Part of a small language model's weights: 10 layers, 104M parameters.
MLP neurons of a small language model. Each row is named by its layer, matrix (down: output weights) and neuron, and shows model dimensions 32-223. Each number is 128 + 32 x the weight over its row's rms, rounded and kept within 0 to 255. Numbers have three digits each.
A block is one neuron, or neurons of one layer that tend to fire together. After each block is what it responds to, as a language model described it from the Wikipedia text at the highest values.

L3.down1050:134145105146129134119050071074181108093118098091160054170081140185092117109084135124142161114052102077083211106148082155148102125098155103068068102138113120079147136151182126173141129146151117153169158101070122133118166066185118109083078160083148121087119126048163060120156072133145148157163165150158134044101110089160174108080162128133118098169167104141121169102144085084142115178136108097131073107178168177092153135108198147161144130161090075168142108103096099130114177192135044097105060146146098070156194142112197103089142110137135170168073168126109162137147148079160158087
L3.down1818:144141087131125118109101114141207127121101127182122072164095115110127115089152118119173140140130128157109139128101136148141140149128140122122153145139113114149090148142167097104129115165135088118166180079127123091123151132117084169141130144128131116156133109182167137146113131175169171151094094120101176178097075085172140133039104152128099131118157112117132141121126149122071068100074215159149117046168084134181136129148118168102128133096098140138128088088122132086146085178075129109157164049126121124128153129105118104138135128056181082115087187084189093094200116099091080101
L3.down2297:103142105083133144097151088117154168189120184170159026129107125083076100140108098112156096118156141089102103072131184119120103089141143062131100072106189129154147082098183177150143148100155182170098133160156091104104082089200133126141163082101118120159137189120133124143124153091143067116147139085141121130144108169185132144124107114113176059182136125132099123121116086098060155097061134119113123149118107149072195129118227106081102127131122140102136175108116102146107144160141161119076087119109112122190157104187091138105146090152126112107124077142155101123100122136107135113
L3.down3307:178153176092132065149149108144174139140096128090110187139117122169131108087083118155189144181160153093096126105158119152115150169152132104113121127078055119107168070109142112130123116141116078121112075116123114109122117107144111073092121155171141101114140113147077149114130078110125182092176122108073113110154117143110131127109093198115178104152227126159104176054144150127090168151081156120103136083119126137114105185159151173111090140164132135138109147047142177102126098201133108097116133120123103087119110126104116154085125120139115170128080056098101096140122181088148123144
Three groups: the ″E seconds mark closing longitude coordinates in tables, "ual" inside headings like Qualification and Annual, and the conjunction "and" joining nouns or clauses.

L7.down1363:139132114145165154105135141153163103137085153129136164143169163168101072124137122134159103133153132145142120133111139169114116145120131125189105133110107172132115101134109174085137165157126084109123172171164191122096173080140159157076158125145161144088120089105100116103156091132113075090109112210124081148128172090139160124125084148113163141115138107122116100133130147125124135117173066126137120134127076139166089122088173083146148108175108106087172120113100103105135133151195151180126160147167089096184151134136171158162157096219108125107161159159129112121122182145098164132
Final pieces of plural nouns, mostly groups of people acting as subjects (students, scholars, voters, villages), and surname endings like -ins, -els.

L5.down691:118091129138119150173164158106171125097097109098109255079185102132084127124129146104165170130149108153135135132102131124125120119091136136081141091120095147148169147174064102109179133160145079176070149108139081107142095121144129124109113105112085116158123134171120114180127138099132134080114118110111147116176159133141129152140129110078098126122082106175128112126101155197127099118116077129188160178069119190151078141143169138104158115146133150133142099163115106036133176146093122133107141116131102105087114078146069098107169098109128152158112136135131143137137156191141135073
L5.down952:113117136182157122118108140122111111114109085159092255126134113133134135124105137128135126137125101113126116130153107122125124117134125172101150123158127165083134136132098128152144063154135140132147152155130085141132082117129071140119116167123084131142141101079128127130125138118135222130147103131136114100125172142181118111237152193061129109139060146117143132118117121146131152139082125147128102136084117175113166128097104097154115128137131089130100090150167114140104137163138108164147120113164138154135096142113131132117134110122121182071141117132131162149129153094133106154
L5.down2308:118143122159127130128109118110138138127121120157119255123119111128121159133153156129119159134140134084109134143141132133123128121141121129141120120122158146127141125126123117105116115134136122128124136130116127149143119118141119139159127149132105145140138114131121128132137125139117255145119105131120119125130142117169145136255130157139133101136124121152138162126130106146134146147109093155132136131115123159114132127107141140135129142127126094144138136113147146147075154119122145129111120134103112174135127165137153122130115140158136121123128155133152107120132126117135123127
L5.down3076:117132132156140123143121128103136110150138133140120255101147155159120138118116141130147133155116143105121113147105118140138120134117124129118115105104133133124133134129121125130126125126151113148105124141105126137153125128136085131149124135112107138124118126143134129130105154131118255127123136108130137134155144151131114113090139133146150129158128158136118124114117124109125114111106073129129131129116108111082094136107101194131153101135064112121139117104175134144146121130146125111130131097118112148141119117113115129124100105120119168119124139154131149116128148105159111114
Sentence-final periods and paragraph breaks closing a statement, plus table-row pipes and list dashes, before new sections like "==" or "The".

L7.down1850:128114131080080126154168168123131109111092134144086223157078112201088100087155103133032124161075161087153121116126120124103182142080095143114122149157194114115106120147120126130158094143139152153107099152119113182102101152101135102116082101088186126102088134108104078048093117201148255091143155118113147166208176165141129177109121144065119160101196142168176202110141175174154136112120057091156150115120098091172128128128122128128147148144153085183108098093157171071158094108135122136130142102127158167158098148142097113111107125166116122163094144057146076136075101124133117100
Last token or word piece that closes a heading, table cell or list/infobox entry, just before |, ==, or a line break (Colise-um, Cerambyc-idae, 20-23).

L3.down342:105091153107156126087140142104088174096137103129148109227075101120198106132155156116186106057180090143139148115057077080133149141148106077102111143149097126121126098094106132140115136112134131082156164064159167120167128111095141112117177077094134132185163149140139132127118127091109172159158111094158076129094115108109136124138094092123134165132163101096150096116097130188119088107104121154134101119091103088113123193137090173104154151115203119177102133090066106096133099140129142092116152086175105116121156096147139197107111124132140091100077146157103102078142088129080120065
L3.down475:119113171101163161079127154126131142090110104150131011201060131097172119143135145111110134069127088123080176158147119118138153145171117125088108123164048127134111126106127154146098123095145073114150147086169183140107131109137138148179153099084091146213138157142099187154105113106153242203156079118123054110118111102139154164075114100122185117110103147109136113130116148202108081140090112162185084142107081101171132170086123128130143127099189091153131128103111111071114058122131137078109101113189160139092153136119153153093149099140138132112112103140108120087141123152152160090
L3.down537:164145121098144125106158106052136152102141150130140000177090142133154118081157157096171116083165120093126176130108091105095109141155099076083097140139084119114113138120128110126130113080158124066126116097100159127149110101086191132114137121110103134101101144110101140119106134111158105182139120110103141130089101118191143108062108104150153184186150148129108096111122112143159061114045118106127111153092104132160104141154115131086133116128140129122089164089084100138103084111101100084131135056143158111123161071095137150115117093107131099136123104156133093107141118158105188073
L3.down1791:150118118117147097135139065082157129107172159142178000171176128157179161099129132122115182127107124103156136113109091075137079126129075079160108108127115160114171149170123120147131165112105145148135104099125138143150084110104155101151116114087120145105102117089104119130107139117071177165119126130111147153080144162165099130000140112137158130180166134119107104137084098087129079093136070099133125123093117065116065135116127139114165087131167102124060121098104125136128162084078106136139123053141114166151156106108102147132087093121095092087114151167130078134111100118123196079
Words opening Wikipedia section headings or list entries (Athletics, Notable people, Personnel, Schedule), plus opening parentheses before dates or glosses in lists.

L5.down1357:115161170145107171104166134226086123159113124163108056104167097131133169135113149165146200138100168184094116140072130171081113152086154093088118103169121063142160135122084145161142141151121080146108120151133083164118120166091117124137154143086104092108172115144128081128121219060143128087099187101119124155127122153109104145034123134121196135154160148141162124135232108075097100168128101160156128174134124153097145105115157116119103174110129175106143132136118170130145064109132097144118147173061129062142122097105108152105204019165100139160060164157125167124119088122168204088
L5.down1579:101120109120126108128112130193055079107195102104083150121105062190143142144160135053095095121064172029180113066084148167179139137110091113105165139120083099115119103023120167138151135100211103162104086125092117134146165176132144127107170141107147157136098114159129149077111108085084148118147135124150079172065151146151089131101117103169105092134122207153164105115097130101137174108085139160055127128150105089118112136126132125147134173145139113134191111120163152152144092122091162138140186101109139187095098156115118119103149124138172105120121102084126098151101107121130101143
L5.down2303:171146093138158117129120145182072120100161105172147175153080097182154078152115109131153131107147128137110111079092066124108132097120087089161145110089124146137123138091111140111130178158157146104129163109163088137101119170124156147119150114132197162153112111156122098102117172104113164088124099054126127109116123074166129094095119114119161168135195145095062097108187150129099180113073100162114161174124109090136131055169139089129096176090106116116142074134170116134120107126072111096116087073158194182103180128125130147200104121131130113159153141160092122141104193175091135119
L5.down3431:155168103195116156096110169128118076137131169159173146129175130132127107147115087154081121188121155125125073095114143127090118110104178133164131117131112168139124112122150130065168159098169135161110105178089136122117170119214113060127084121144153127140124159130131159060125157130126214136109109115129134159094111088129143130100167194172194083123090174074116074144125148087132148146128149097132166169120069119110099145143145192091084110144069139130114109076135086139153145134177141119163136099125118180070098134145136124086085097107129135128111136164131079148153168150124134126
Tokens inside Wikipedia section headings between == marks, usually mid-heading: and, year digits, numbers (Honors and awards, 2017, Draw 11).

L5.down645:109179131142165081114193137154204064109148093128106158169086118171120135108176070111182078083119141118140176180144100097137127157110115092101119156166176120125075065074146173122143129152106115123103145127146139099091138116139132144118146123128125126109191114148115077133172154101081166120093098173084102131156143168163111110154104120141141189122255157138127135138125126148125221141109103134100159145047081105128149118141120077137121142100164142096118094128130120162118160101129132095135139130112107121140123131135142097125087121196238162128153098166082123178114150142156189132
L5.down748:173162149137117160127204126127187054125143148161128210127044166128153120141077099132147126172165158162148131167063116127106090138107120199073126100176125049131062060077100144153135096130142147145088143119100090120108135119070102155056128171085128106125099096133136081131119125114117094126157116100140090148184100134160146098240124147200092185098109143144140141155125184132125123154110125143098187104107165141131140128137106124181143155150134156112146143044148157169120149093085132128163135128122113126157117132112120182053117111109106142143083113083126195161117183195164157119
L5.down1294:150171126106163143146194128137181179169118079128107124176104163107160172039053061190154097099111106162108116166137142141143137171132124100091043100128117081163120081072049113123109156141101127154182120160061176113090132133030125160128141110093131121152118128118167135129090079073118058135149149149095105099145092165116143120118165064148124096152113094120165135138086157118134109144135144091114127090118118065087130157073143083149116125152131173122189151117078026120110143142117162093139085132106107086175112183117098113126128153110136102143115077136113149187175107144147094123
L5.down2761:127130117128124114108157169082126049105201134148138249158088144152159122136097105108161079100119167122121159092145103107109100143147111059159058133169142139146109075157140167093132121129102118141095116160175184123120099035101120091106125119116066153091148114140159127153124130121131187088141153106149128176140105137126111095228062139148145128129189145097083135114169152068131116136136175102126173092132108129157086136135155129136178121120170136127079163075128105142088079182174136152104140145145122109145128114095145053184137125180150142127143104068129143140128121173149092131
Final word pieces closing plural nouns for groups of people, e.g. organis-ers, sail-ors, crew-men, and occasionally plural things like claws.